Part of a small language model's weights.
Size: width 896, 7 heads of 128, vocabulary 8192, 130M parameters.
Architecture: RMSNorm before each block, rotary positions.
Training: a variant of Muon for these matrices, 6872 steps.
MLP neurons of a small language model. Each row is named by its layer, matrix (gate and up: input weights) and neuron, and shows model dimensions 661-756. Each number is 128 + 32 x the weight over its row's rms, rounded and kept within 0 to 255. Numbers have three digits each. A neuron's up and down rows have the sign that makes its largest values positive.
A block is one neuron, or neurons of one layer that tend to fire together. Before each block is what it responds to, as a language model described it from the Wikipedia text at the highest values.

Description: Opening fragments of words split into pieces, mostly Latin prefixes like exp-, dep-, su-, reb-, as in exp|ire, exp|edition, dep|art, reb|el.
L3.gate627:117113127135116097153156120103100117148144131132111097093114210138150113141136166132138095120153133107103145032187115108113148097163185144122180155140153077162149149120165093111117155122094142125116164155122142198132090132178125108175170056141157115054184114186123167150129148184135093130
L3.up627:159095109121157152128169149193105099112129114145163146161164120093078109153098098166154088148118095136218176153073120138113062176121119211142168094107135149138118150142100084112143152152108209098146152093131101102093090158140194130142138104129111137128115133172070205161140117163060140128

Description: Final word pieces completing South and Southeast Asian place and people names, such as Del-hi, Pun-e, Nepa-l, Kh-mer, and the word Indian; weaker on assorted mid-word pieces elsewhere.
L3.gate1549:147117135147150107115117107161077137143153114116162118124130127076088110142085133164119159099124138112169152096143165118120083173121078130122123181125135168082129228127127137158098066146156159115112134127160151090157130124106151104137152086141096103149183090060131097116127103118147101146
L3.up1549:099109137111145073093108126153095101105129101121125120105118162110122065145112090132181128084124105094167150140151136113105154143084113119181143209145145119133170200111116126149088073126158113078134151134173192181156109077139162177128204057138101109126148099134151102153119152118118070043

Description: Words inside section headings after "==" such as Biography, Early life, Career, History, plus subject pronouns and "also" starting follow-on clauses.
L2.gate713:110097137065118121134099110146144135143112078096134124093078145087131154111174128047112082171158100124115112157074111092170142068138114103161105122148153055148130127145108133153111136152148170148086123080091140107170067091147172102209092125126149080127129184160146057124133175163126121060
L2.up713:130151134085123176097137136117158121135134103115116173111077160110137096130135153048121108167171136135149106137072124069161110102196111105128096101135161084180141151160143093130081144123143188183120120096165144184158085089141158156083148141140122080104134174187111116102134158112174110082
L2.gate999:151129126132107154139131107055120133117168130144099112134136132070125075173079085091098139151126157124202111146110125104121092127129164166144109042183162072070124133139108099118142126082152156142107101171159190209177135115117136147108135107184027099146147156128126113066172092157102159088
L2.up999:152120105115090128120109137109131133114120116177111119149150173073138048131077110125149136168120155102158117137084081140145107123145164158144096093146149068088136133107089056126103187146110154130163154190198198168169172167146133124148111092191065110144147155108158111061169106108137159124
L2.gate1620:097157080073159136131130157076117136187140104154146174091175145144149154105132106067106114129088185125101101116155160072136098025070145161089072091117112104173133158125122146162117149143132117096106153093158158112155180125155108107126127098143145169114147178132122160153104139153109115141
L2.up1620:121098122053147197084111155086118132066119095119162191081176154142115097134108165191116087084142175153075135169146116113131154094064117144128097095110113134154159171158132115158054136144113104140124156135146116129165127129128136090180125139123096132128141122115074066101168178166129123126
L2.gate1941:114103059116078100114101093138162083133158142139116103176147166083145096156088122129076091109196138141069146120168154107140160091125175165115119107139158082134123137134086174132130183122090164105164181126163099114188104108137094158149155150154124128156078178166072114150169127105139153143
L2.up1941:131133075098115087119128169111144077101086139104132094099152151112167185125101135105142161201144145206117091115171159143100097144100158139087125118103131119133138089156109173107129197127074084135128139137112135187149119167114042176187092148135124094193071095206122093128158138176141127113

Description: Word-piece completions of given names (Marg-ery, Soph-ia, Do-ug), plus month names and commas inside birth dates and pieces of heading words (Geo-g-raphy, T-ransport).
L6.gate76:143108154199235111145111119108167149153084162205139159106164110168141174131117111151191141157100130060172099147083130095056097057174157108127176115102168122140141137080113130153173143161111102064066123169137108130091208085107132159098111136111088099112171142135113148134133119129131133161
L6.up76:106142167158140119095077130133100167093162154121113167106181156157143082137105095099134131144129124116093144167128163113091095037175136222143101098111108117116117108130088159086061088109115137162105149114140097128105109111107172133101128186124104089144163126142112148143132112106162085153
L6.gate84:162107089176138158128143130137113087177149157119151147154195120131138113132118114086187110143083049154150117131151101190097185070146111099079128140151138168170179158148140058124152171165144149133103133145160115123146205081114134168065120112063142124106178156120146127159115149074103135113
L6.up84:091101139170141123132130117168100118153111101136132193068136134080145138176146163148160126158160137111195128116115158128134157109123137179120151172160171142157157139073172152191144149065130165144140134149144178114126123092182157139101192083123169144099120082108157088172102130084076137132
L6.gate104:163047094085122106119187088146178094059119121149205101172169158182168106130107143160140103172089114189135182126137090123111189107178077116123131102166120173109179161211201097150112100111163126154117181161114138109181122150126199165127079145133150117114109141186148125126131094151129144165
L6.up104:111174165057125082086164146135096176141172133052134162132096144139109112104126162069161109134110126132099094111108081178127071137137161130151151114091143076148053166115115184104155147149045163135089101121127119153070154070177109160149128147136104167136184144073153075096154100128106107138
L6.gate459:111099133142112168095099118137101109180128120061092182134158167130173111137138113133132200159154115129125239095187149120136163102152173143169135106118147091164125116136160137116113102135138107167146141133159160093078136114103174120123110157158137141160069109118162143148141186185143129131
L6.up459:154119094135129123122159118105152124124171150158113174116133153152140137109127186145133141109072147125118112085161094123112163170170078141116120115122116153152126133089130138170156134125081180182193121103163187118064087115114125157142141145166134087094134128101167127151120113162147111099
L6.gate462:102142127039141139154142145155172098153163100144069095141159213108097137154149099137139163079141171134103143129137105165107110105102191131155156154098100142167126125081132148114123108101127142101107137185143129137160159138149128182047087140146098095130115114164104160144085134134117152120
L6.up462:140134054076149127140123138129159135131106129105137182094110071130186127148128132104113099136119180145138115162065127191150114115160120134147121136163143161142160078153158190129112167139182148140143108074099143166153133117128151131117030183138128115121129126122089115137128148200125188177
L6.gate546:142141178081126088166122122140113095155132067105141155179128124117187122137186119071140156090124136178141133102127129105146159142146110125143164143132142155124198133101145101080108133085113114147134125172125129070142140132086072151123136155062167149133134162175165157164142101190136151154
L6.up546:113098150147131104178132118125143139139165145150104043156061107164130088140068117104142139099050205157091154113148185124141152116093085124144107111117154111120158128165165153144050161164075108120128160139122115152129122157170201165103119107134157123116042145069160132158145086109124099136
L6.gate590:124153154047157121115147144075104072159091098133109187132087171118213111164100107119149089095182199120177136113172169141150127126143159110107167103117142131098124090103130153105109108146090153145171098154090147134166091104141140136096144135088069174149102157165140184169153157117144154144
L6.up590:091115118122120090113146138187087081038084106113125223122133108126145115202119101135125102078151090116100150111146171195138121127131119113136097164179096138157117172114179166129100146142093099123199130168089148100119146143144184143126129170103122062223120072220127177122090110121094180050
L6.gate1267:124111085162182114120104107105141123121116135230101079051177155123152099086105069178123115079191133091176114083106147105148123107143148116160140095142165142129173114089143111163065151115172119080077116172156144074154140114139072138110113163115091112175147147127171094099137211122121141137
L6.up1267:132126068111153164140126139130160099091110139152107115117164153120148108057101117121090188121188151115189151134172153203094139124126112102132106134172087151098131147134151138128124129034187077159103106161101185088130153127130107089150145105173112131137162107170084170128150154188086183167
L6.gate1558:089110150091161143138139123128194134107114077116114163128102135078152091149123068178170133164117080113177173133115142181106150110168109095077186096117122166157161140130134199144112150123107148104128142157145164128119228099142186064115183140135149154132129166139120107119174085168081061139
L6.up1558:106138107189140130094115135069095103121103183150167137177168157102188145127126110114135093113107117098101117178146063106152150110192064080117157176125138153070176123135137129057128105166136194173095157113060173132079180106102142085112075101151144117140153136105089178158178153151142097169
L6.gate1570:158152139124112147140165146080186158101157177096109196141152086136166140191142170120135113110168121141115145101108135168096158078120151179090151160095082122124174064082194165098150144066124129116138134193171126081116132113162104159068138163139098099139133116106116126101103097123098126145
L6.up1570:111086135174169160096141149143183108096121163109105143071113086128189082117198171144101097095144139136137118091167116135102151153094144124121103145114153175156167131150149150113138055133129135110171138131127116101115161119164119076132102214069082165144141084133098162068129104134152145119
L6.gate1578:094095103101122056128157152099068139112118135087114130126159122091173097178140131134180118112150152081043142140151123162159058125161099184082155111109136118121133088073123185084140159104133129146155130116158183092119148107161166063122080184178119117078142171126127155151107141177112089163
L6.up1578:083194080105109103159133108083109162117098155150134174089142109175165132137169105104149146159118072163150115138083146075125138176151079164089147177051171126133134186100112127116162177154112155188145169165085121119123117110141164114127141089080084122114141141132109143158113139145115141085
L6.gate1591:121130109107081125154128093066157146078122155132079186056065184177106180122110168086128120100145115123131130115149169062133115175138115146108108202125107092152170103118084168090122140139158126187142147067097121130068142138138113134103136034102130103101135097057183120125110128081078085115
L6.up1591:132098144202148114214136192128170173187135133158144151157073114135159200127095113071112180093140119168132142163111165141141166128099114146143151110096149137150140094100186117144154103140031112133103139184170121147124100146076148148108127120132088125106132098118159173129131093100122114117
L6.gate1780:083176150129140124165104135175152223091127172126130098138134105081129109158145142114128141118156101163108114157136067191151135135115167123110131099120139124117097152099116157100118160086137106150080127097157085115159139087135130148098164097151088139143106103133171148125190164124136153063
L6.up1780:052085182137089134088178108124158111141054086097141141128094123138148140137128192115142131082117082141117143115145126127167127105124157109145163156120139214129097112129142123182120122114172122098107136157145126111092217135197112132146142159104169124140179123142114160138122146112139123088
L6.gate1810:123153085089211143135115111116148156132123129118189200112184144199138107124170076121132157187108143122074150094061086072113112091144130096129076121149084179115144089109113157210141102129133093128104115160121130139091072110146105143111149125128130129147171155100098144095177054152119119173
L6.up1810:132077098144087177128182137165105074128120133055128114164158183140125128195204112162088167112143126137084149174130111173092146111070073117104149088148109120138103108171160175105097159101103089141183164155147143139118111171125134105102101131154116127128137156100176181183150094164126113152
L6.gate1866:149089157122128146186173111108122106105129101087140109147127107176099162120102152152153162152189114117065180116108078126096112082075139078114135126106099137109161194137063096127161102128073088196125106145141204093161129094144136144140168188128165154122101126177126098134163183111134155141
L6.up1866:095124103158173121111120114135145124101131154147151123179135097131157112070151166099095101069054077111124156098116054083162112113140122081093128048083137134134096115097099142172139109097112126124113196171158079112176166132138088069177105137165177104110152100102094060113114105156118165157
L6.gate2054:101148151110140099099120119120123094134129092082166202123147144088194089154124075128117085167183098131117148138156158173114161121072141119101134105126127183157151152094128159102088117118096099150165121159117119022152168126139137098154141120102098121169162118127120191162123102145099148100
L6.up2054:174090124051161146127166107070162101129209107125151151167115183160197128124111123135147184145102133102129158149097139168079163080103123126125199170107218073087144070146127166129119139145136130133120112173098165123162133138136098099118149175151119166119164154166144152167147117106075082187

Description: Final word-piece that completes a person's first name, mostly female, before a surname in credits, lists and prose, such as Sal-ly, Jul-ia, Christ-ine.
L3.gate359:140084130102142128095187138103123094132138109129121152079086159071194154157138138158102121166146097137099089101079183153138126112173150106126122124087113183135143146127154131167113105130058134178176144167128167052135199132125089107143122189099149127142113116141143161121110126108101132137
L3.up359:127099144093143124114110128099127091141141124127138122176134159100201149097089117107123143127139143183102125120103159189090184094120181111125123117135125185108117115099135167108098149085067156165220112151140134083077157109143106142115154180122088099166091108104110184113062131141118132168

Description: Later word-piece tokens inside multi-piece Indian and other South Asian or Middle Eastern proper names, as in Sivasaga-r, Rajinikan-th, Del-hi, Rafsan-jan-i.
L6.gate25:121087088119127107094120122142156129075119163158169156074128160127122053163124163136113177143134144151115108091189172153134119143130142123155152143156104134168113163141158084066122114137154121128104111118117139134146108156163126196157110139144146072129147095163108107091109104133094173107
L6.up25:091081087108111118134127168171152160129134124072152119132117105123086153118077113098136164122163218111192080156120099099087056062152133151131090186198109119091089133101116084142151127111137162136104115136132188097112134107123153159158141115081089117079069204159053067149149139147077114116
L6.gate98:128169119144101108135115081093088130159138098112165163157161124112156078156087137133126130119139098144078172122133050114127135187176176126080050151128057172159152128167217131110126094133135105090084155155123131242112109120130130120128186106110102102167132150128131136151080129154158156132
L6.up98:159138136143132140086127102140092105117149087149138163181103166116100121159144136136181154107123103162121182143089083119119127166123178134135113113133085109106120122165164171115190062130153086126067139149143090173170146126119152119084083127126107136142150120146119153151138167192151131156
L6.gate191:158099134169149116106115160196134130083148126095163129136024126084093091099101112114102139129101096135128162138105133121150143095137121104029051174186157093130114087134135114142117070061160155143122143116175104088137121159128170154150161177132135120112132109156175118149113161081134170054
L6.up191:152107156121162197129103143192132107171138139168120097143103129107141117071105131088137158128105070106143121136097172100137147175149113142090118127165169141132179062134162102100116127105193159100152086096150112084131136135059149114147158131121112124161145187123127138152123181082178161059
L6.gate295:131127119180119086089098095183078097106142137181154150128120119127140084098121129132182138201149149082091115138074094166128094149126122112109135125182187182181149148161163140115118152132220144106119188167110115138133149150175180173201120090088061140137129161104102154176147134126178175066
L6.up295:141182139171115102097115139151102124123101129151168108102082153096172096121105126139134091152150088142136107113120144119096102126123155123151090144149137154172169168115152146139134067077156121093125130153125142105116163132172154175170097156089133135114068110131131132155129189117158177072
L6.gate296:088152167145122102129105111151149165089114116182141130139150149104181080156079141085127109062157019092079136141144182121104102188153092116072162147074134116151059150079100030139103134157106085169079138123146096161098124173126145113112121162103070083145139118115150134181118131151131140167
L6.up296:127101137146134110134124082161152163122084112137161139131178095060150087185092139168132185109046103069132117104124166143098098164137133132051140121171132074212136176128103138086135087123082129131077130123098104171154128127166151116155121148131124082116120112142132079088153195106101184116
L6.gate371:112155139167103146145081151143119080123132100104189106136111220155081131085162131154069134176144120088106092074153133080101052106139111158102112134149105085101120134123110168107091115137177150159075189075159108146144077147126123193103112163161165151141099146097126164067167166054158131150
L6.up371:170150100105127173149118158188114065140109084118102115129091167083140180110108189095120151183151127075174148148111117116091139102138128098112100129130154099054097136145072099148165153137104191100104136134165177105126115116166133113110144088122102127126138114149161166123137072086162109131
L6.gate530:157109169139070163126120068143196146133065091138100166137137148105112103093164151113119108150067157147157154144109099166093116152130157145128094148140152071093153133128113154127153144123146154037099119077112108105236131091092068099107097111118139122120136202091152100143164161139102148134
L6.up530:105064097166117092146115079125112162113133148169139147130074082136184219138065176220184170132162158118084091149128169156106044100116136133150134114129207099102105129197185143141093090139099137059096126130168106137128119171093126153123168156126182125134110136106107117141084091166103078135
L6.gate684:104105096097143141140093085203094063180071084139144129146125167078121147056128128123109117095072119166081103124082082123108143167139146111140124176171180133165118186153087115134116161130127142132136072077175111121143128127082176184172176146070073162086142159173097131155106135091103126127
L6.up684:117144096151157197165116128153079135154074208143135117132091114151103121083119120144129168106155126100122093143093076128105179072153153124138084202123148142162090114134086169091103120129118088107115121124114132173104155130149185159122101092125116112131129179114085139154157140136157171063
L6.gate1051:098153080149130131137137107089092149102163118056160131152166112141066148134127111098149057084143108091106139129157087158058143128073104109095125099120135164154204137110086083140105071116147070101137165125165126111134136145195137056163151117082139082186130119092125107107095139134094152109
L6.up1051:127137124121190080115111104125083134113150141095131096129097092082083122148155079061086089146102122103143109094131083164069194142111128143135128102139183133128209149139121118123077105129182127157143135147071199093094151094154105064207176093100119100126111092123116118105098143123118098119
L6.gate1064:127109118113098117144081126117137164166173127147142101148103122141142152126119181067126154147113114196206137197118151116172156129114093177066041121168154101143100112102148119127230131190131165075175143128104081105069111123132143140149105140111053152150164140108131105143153086110109114174
L6.up1064:113115150165115142188127096089151122096131108163155112105139108125178128120107108118200121126128173217176120168139111098100144139111106110128112064081068143138114126104105105166129129153119112170128147118138098173163139147124061136139112101161096160141102130165120085141148125082089126081
L6.gate1152:122174170177200098084130125158170060084101094117084151149140091118142138080169255060154145116170099087182084107126107131100174146136114108136100108118119119141169130091109102128091112099110124115084114099091128162163123177134189121070164094126064130174156132122149098132147204155146246125
L6.up1152:134146149124139126145124128150100103125067133123116141077133176084161135115190119072071092079141128099132164083142146139131086092139104146092148151147157192134102114140167110118132130123137134117158143096113133084129127133174076136148123094099143115112115075114168128171118087178136146168
L6.gate1342:116160120165145112134077153119148086135130139148167153079093136153146111094144209098139129125133140141137142127154118114088123137131159083089096100118088151133087114096170143116114130094144135118072117106136158103128106205144122087148129060164084103132156183053091136183022135106083132114
L6.up1342:136141078128142099143124084114120086128095071095116152178087096136177084098130175127130114120163110074102151105165175155150107113104141074102140140102108157150053067167110141113141129116109145139148052180156096121126115129157128146120122110112114114081161137121081144129149108144112097059
L6.gate1612:122187158183146108112102140193126121129153147148175159112104099116128147138100149091141173129108080105166137136161194165188163076196118132051109138098107129156153151136131181139096168170136104136125120179106150134151144049086141141164100103181168127152154094140160168158148154107064131182
L6.up1612:097143153078138133142103126160117103127116128143179115092143151108085130151181138149155195128134072143073105178109108113118176178136218179152121103176091148143187109103200132134143118088165135107148117147127072141178076165151122126097118153132100084137109108097106125143130076190177143108
L6.gate1830:181116125126151111084132140160124126191089072202112193172156082163076140165137039153106139131101140089139084138141109184152148101177143115116126067208144126103112111173126144188137179198112171176095075149137077137181078176143113175125127095097127136147095110107065118108094130131106128151
L6.up1830:195140072183164108146082088154088138143056160139096171100107140078160131146115132110117193125117134119148110121136059185205109050110136159099146157145133122179129162131177115172120131138152087164159089171166141130115093141157161138167189178138115126097100093138083129067125136158121164147
L6.gate1990:155147167134130130123115111154146099163144125157166166120168110141132125148191135136086135183128107130147095166118088155132169145150094128128189121117096147137160086184169153114115119086154087071147132084151133110120118158130192187177116131110121095119153124143136075140101180117117096081
L6.up1990:137140151144143162128116130177133105157076172184115183106130109096150108195121148125178094168137092076152086118055153156188130135153074117130091096133179126099165128096141169153117128102115099131127211096114130125110180132098133139103144159080080086151178170099120144150107124186140126103
L6.gate2268:116147157164141100090110108116098140120155125098152123111119081078144103141050148155100109158077052101109135072107141148164061169144100109111079081173138176167141154132182112099133180142144136109102209050184112083114153070075142098160176162099109165111169146126130085163100172132089112119
L6.up2268:142146193203135112124111123176107114145147153147118133123170089085116134155109099131130184089099120150115131098139126113222135122091062138079118077155131177143117165146136135079089083179146081136128126164150148098147088136096186168104146204077143181135119120132173162095123133144114194093

Description: Month names and their first pieces in dates, usually after on, in, a day number or a table pipe, e.g. September, March, Dec; also look-alikes such as Decathlon, Decca, Jer.
L2.gate253:138113171130152139209106100086117149143067116122098157132100206098138156165131110109117083127179115084134094181035139156146151154128081150154087114131154132091127096111121078156156100111094106138062066102101111099155079138181112111115137159121087083098110165137124073113124110145083126169
L2.up253:112168142108168130115071075200188153129159113112149108149111148176139125108105120152149122115176143130090139102094106118152193218128086147143135135148181101158051070125176119111115198161107113156148167090078117080115139130131135131148148095148128107122115151196060112080118095170152124147
L2.gate1698:107173120176108099113072100162174125122105165084118100116156162167130151142101152118075073154130146146148107078101112075129157134138092136160093083110125148170120078096151042159124136129129113169124071099205133117232107096071103189144185144081165159091137166162094099132124117148131091088
L2.up1698:131132150194128115082108159118167172163128136086125099116106181142151131074133045148083087096093153177121118086167117159175111162069114122110105149112104143073115060066133101147123149117104103139085145085188139131242119060177211179128145122132140146097118165096146091167086084152067159118
L2.gate1874:134121096141121141139130120104125100138126150142100139164189078115128121114143249187126093152105063156122119079085113092081104161129085158150141171099078131116155156114154141111133130112098078110123151129111150096158083133133129137166170092109085133139155108145097106105154147018121136155
L2.up1874:103090132175110108094111075125113071112158106126095165144173109078182146129072186130192126115115160114172097117073100081105051132076016106153132121094091136132153140109172095152114148140107120109133089125147151106100078129135112177094173117094097103073153132092117085086125124133082116136
L2.gate1952:104112086146104147186120104118132090134116093161105096117170170139113113139142139156122111145136139125162093149133077118132113099136161102073097120138109118175127083151141102126145053082118068157124113086082178157076106109134076091129145064150152170151146079187077112091109087099180138136
L2.up1952:085101152058121106109029101104152160131126113129060112084174161087146145126131158135120125082143159160147163140126088113114070127146122108118097113161123144165137096166079155116133108175155075109133137068079147164136134109137127072112154085157149141132128087137153100101099076114178168118

Description: Early word pieces of multi-token proper names, mostly non-English people and places, such as Abdul, Moh(anlal), Mir(andola), Z-ih-e, plus occasional common words.
L2.gate130:133161050133097120059137082153114124091147161115192100185135139052132076138136100131144166171093118112148148099154167123164137153173131141067123123118130094130108116103120087168163147162142125096133180165140118092115106098119123105153156170166105081104128101117128100204126109169138142122
L2.up130:150131080131111110054116097144133157089119155110147122171155089060121064144154090081162161163139149054148150090090152111171094111182143151099143141179192062148107113093135099181160158147127166126106182126158123125105149087073108106122165123162060115146125094095178101202103107162103169089
L2.gate1643:120169137103077114130184143148187129114157136126107143189080170133134149091112097076197118114145075136134121111107097152126142104121127079121165160102182083129080094104099117169137114112094130105109115115084161081120195071085102158169106089103151089150106116122184150129098094147107176194
L2.up1643:121188114101077094108182140140167131116162173150113136173110159131144179109109082047151091131117068105193083097112133149145167101122078070112119092120198107076065109086121069144146177120126131080120151145090138118145186081119089156159099131125122139161101116146181124120043113128112172128
L2.gate1870:135154119096127152107169159139127119107148104156117127159147200121126094099166086066089104158121104101174149122093131138131114121209171091148161113174154177161158137105108116104102143142171176153088182143163155144098072121137145139100096167133085136095094060113130101184178121153107095149
L2.up1870:129118119092165156090147077115119081094154093126156123127172175118167078135150119076099066117089136102144100148136133115136082125176101083136133112112110128128095107096156078088123181141171164066132116125114122105095088104162145123132164222167106085170033140123148082187126109118153081153
L2.gate2336:134117178146109172122137148141145126131116170167143119144120107147158107081143144132127107091157107067126120143126123137164087166158181105123182162161177076111083131086088098085147189066115131122090082168096128183103142124172149075205137148114101112128130187136159097154107127129051103134
L2.up2336:162115165126132155121114121100150125110110153159154082168134153124153150094138117102189135166157105085093085156136085119149096150142150143080181150150152048141051156090159124140142150113153102171106090125103098086097161092145133090196154158130146142144136148172157084147087127098103163126

Description: Mid-name syllable pieces, mostly in romanized East Asian names (Ky-ung, Hu Ya-obang, Deng Ya-ping), and verbs like was, served, played after a subject in biographies, plus word-initial fragments such as exp, Dep, prec.
L6.gate198:144135157144110107070090134141142169111156178108102092096103132093070135102090069151164104168146097160071155144231110111128126120157094127151115194085125115098090155137104134118115120148118197129125140171153119178150132133126114170134125067153079104110084117164139098178120165160114099171
L6.up198:141128130165152034092114097131135149128149101116150147116123149145113124131122115135121130119132086099142112092128177147088101154139158125159140152113158136109151113147127146090140103160141125182083156130082068108105166167145130181133087098165076137121101140120104130107075092134150093129
L6.gate259:146146150155111138125121119112136139086188181068121075118145078151093115120140152134174133064155084125156177033113138145193194177137090142110181147039154142152103193140103155173154147125111164091188115099145110180148127140099120096137088138140089151110148200115119103085168131112121109124
L6.up259:143131112146142151114099124088098105126152130079109120103127106106075109167127170126136165158165123182123163096149153148131098173157156078174139112084165116125140181159141155151110107140180107137100128120060170136115118145154089150115108093156102115101119142132076151175134123094092121090
L6.gate492:143136117153181140092104154171139127087184124075151147114173175166166096084127140065149126099139147144153115099118094117145136191154110140079119084132096148168132131103152094116118102204110221137077140114122139169102144114142159150146133155122138137165172122195094087121144137122086112153
L6.up492:136152127109152140147133165115047118123177104121149100124156136128180123115089113075112084067076142109161166130153101113114131164105122117139121138044124169157106104122124116113094122124170167155073143153209215103103141124079175136109103164102138140197050084149047117165137168097171111105
L6.gate818:028117104174069131188136126188082096142106105169125150151112119097133175173159134160104092131164139114118160125140111102135161075152126111147151109120138109118193148117100090115167151192122142158158084067085151092075099087131132104142154078087141136130145133142117116091081142081111156174
L6.up818:083091087108102191127089141120144116158116141133117129105143154128203160126081063129115112111102132149128136103127174149116066124121134081150123155139098105130140101181117087139149171092137146127165092089159157138129115148059053115160043132116117063135090176152181138128139148115156127113
L6.gate1007:099139127206133191169144131125115103155136108135105124096165131124098116086122117127096108076149052170137156096189112111104166194158177120068158094103108118113143172140128158093119192120179134160085139102094166122074141169095104135083166098117081148078101137123049162139159122177081122156
L6.up1007:167104134155086182114136138166109175137156158135133118160171125119123094080113177119128092068131103141162100072141138144104128126137170092174073143139105074139134199168114063122153065115133128093095112106132087101143112183069093100155166128107108093166150099088149144083178105109096150124
L6.gate1021:140126112105083150100112168125147151115097162118074163100115096161095131248131126177135074096155088087128167122188074113138180115123181124173155114142110216116130141097115141130121163138146125136157149116141167086094047174122125143130121111128097101140099098086102167152148131125115126170
L6.up1021:111163111130107157130088090196162145110083166181114140129143173116112124159153095149147207079093166081110151154146116103119145114110161110137118118098148150101120172122149135130112100138150098109100155107078061158117090163134083140135103131068114105042146152171139137099203145146105141195
L6.gate1030:179137158182073173119125144144157126100101159126092119089139098101094099105163179167174099101182094073114171053116079153135115214092215080089113128118185134162186167176101129138153135131155089177095148151127099140088160146141133140141133112108087146144133105110094096155154189143105144085
L6.up1030:171139180166106114128133127106124122107102143126099114086083159122086093068119106255145133094168081121162122021114115103120130194123121128123054065157105121126145165152147101071145130119107119092147158154124161153093120143123174128077126134155077039177166147098107112155120196100120144096
L6.gate1102:158155122137122102157122149091063186124124105110165106126149017130137103147113109135091151138100079117215064110094095066148119153120142125085098130080111107121119151177146118146106160133113101158134209118141097199094145137130137080103145097131091130107086135093182099148167161158124128076
L6.up1102:194111118140092149120058123102136132190113081152110077106178042125140063158143112143124136161076088081188165129150135056156116189075103136080130078184091136172115149171100147166140094116124074167145170106127150118163170185105191061113127134108122085140105148136146108162160170113124104108
L6.gate1333:083093160118145214156104130120112155095129128157192118109090121168104096119130122120132127125132109106136181118080123154109070126115119075090147147114121087102105124178143171093134076210114114158114116092134126121151108083129096160172104091124117130158111219125086146145118145109167148101
L6.up1333:159175064124084110113064082100123137105116105114096118093176120121033125120186111097159091132132131146075168138140108104136174148110154107142080168156153148154118124142170153129106142064152158055122096077109094147161150124109141129069157059129157186118202104147141113149178173151093186143
L6.gate1446:117156229166132139126126126131145112178128131145153195127096159141114136125114093173174056154123160118166075137158183099135132099157160137108151152075077124104142134091109215144139136143147115125117121119116130164142135116175172139116161191136092189113152148150133160112186106119148063130
L6.up1446:095135153207208126148079104113074078089127092119080119119106107086157043156144111116118148171148109146144074065102120142094086104150115110058125087120116142125125081076108202130130097089079163114121081121112077091129116073099150127107092158124102190159134142045120103121069140188138142118
L6.gate1623:166144131101097111086096135108119101125147181151186106113106151114062091122185115129125099107115167108138189188140111114108129107136158127060133130141100112145098131086151140148103163132156127136122121112140130105133120096059159108168161146171118129158145126133098125183146144126092153133
L6.up1623:081154139184082098141145137120132156106073105130153132133141135104086104111171118138160127086119118131107112109173166140114112113104159097156135116097132074144142169136138079154129159121196124148134186107116140139189133095089135143141156112145113101135080171128109061120133175117079138039
L6.gate1864:117101180137138178104113117176125117089113144179131096136068169182105099201163102053130113112167060181123113066097152126156148085110087108185153109092062124173113166062119158143124160098136118104138119101152175203110083080089119178192121124150098087136145093098103100133159178148064074108
L6.up1864:117107151131150097137142128103137154134112173135107127110111129149115090085102127139098133162118059119104133131159069149110143165140139086155113138146122147057101084136143156127116135089120123180134149162088083147162090189076091100140165090117134088062149134171128093130120148114135122129
L6.gate1946:105076142153172116127107169149170134142162100157145107160125143157097129152148111124067180126098139175191196178109126169128118094130217119126135147115127118133077190153185087161132112136085123054092097113124099150109076091150154126149104144157148174134129158111163113094110116063141096106
L6.up1946:109110087148143103107104128100168065158149112117131171103116074122170125168089118111094129147130137177157131155120096109175156159171117123116108100140075082110072118134140109163167156147152103108120166096108157101117159185145162140154127072175066131156145116112210128086087161142158137139
L6.gate2199:079107152152096107084093126115102119122119112127117132107140137130174142111157144134064196181127118129117126109083090142166148172083101135054121104167143155123114130140137118132128094087122140168150142074139221128052069170137166138111108063136123120181195167124124124151177114141104134128
L6.up2199:197134066132084132100156157144095098125115127105219161111122108084107155140116165145135103116128139107085160031124080126123132195093177153102115094089160148101116114076137174156158134111114125062211112079070132126156093164134136150167103167095141076131069093133146136070091173106147116108
L6.gate2298:115110142132134164065062107145135066118140151165102117113106138143146125078143137089142170138109152125099153120095141088191108137173117145150150159166139102167145149098108162130149127115124122065178161075130165103139094142182132083135100121161158155125102141156105150107136200082109098056
L6.up2298:074162097113118175092116199168118136118119215104104134131082124139177104055159149084093119083119122094059105103060075104135142128128126131142173164088167149144142099133143125141059160081165107095169158125114125075172150082114176094134084124176136146165084178155173117084123157133122155120
L6.gate2359:080107196098166142158128049171133117131160113173075116159095121084103110102045178164154107160126121103119097149100150115134100162082117187161093140079126088091110113109073147155139138134210166141066132136136112129183178143152090091172094102084130094121105094187050116171136149121147134091
L6.up2359:163105117147133178179108095119106159065137131113123086135140072194126091128155129095127087108134139095195083144147062114126146097136108173143104151124142179191186158138173111125125127123144094095147132193142129124178081102144126125066150143099059125155119194173086054121182138100169110122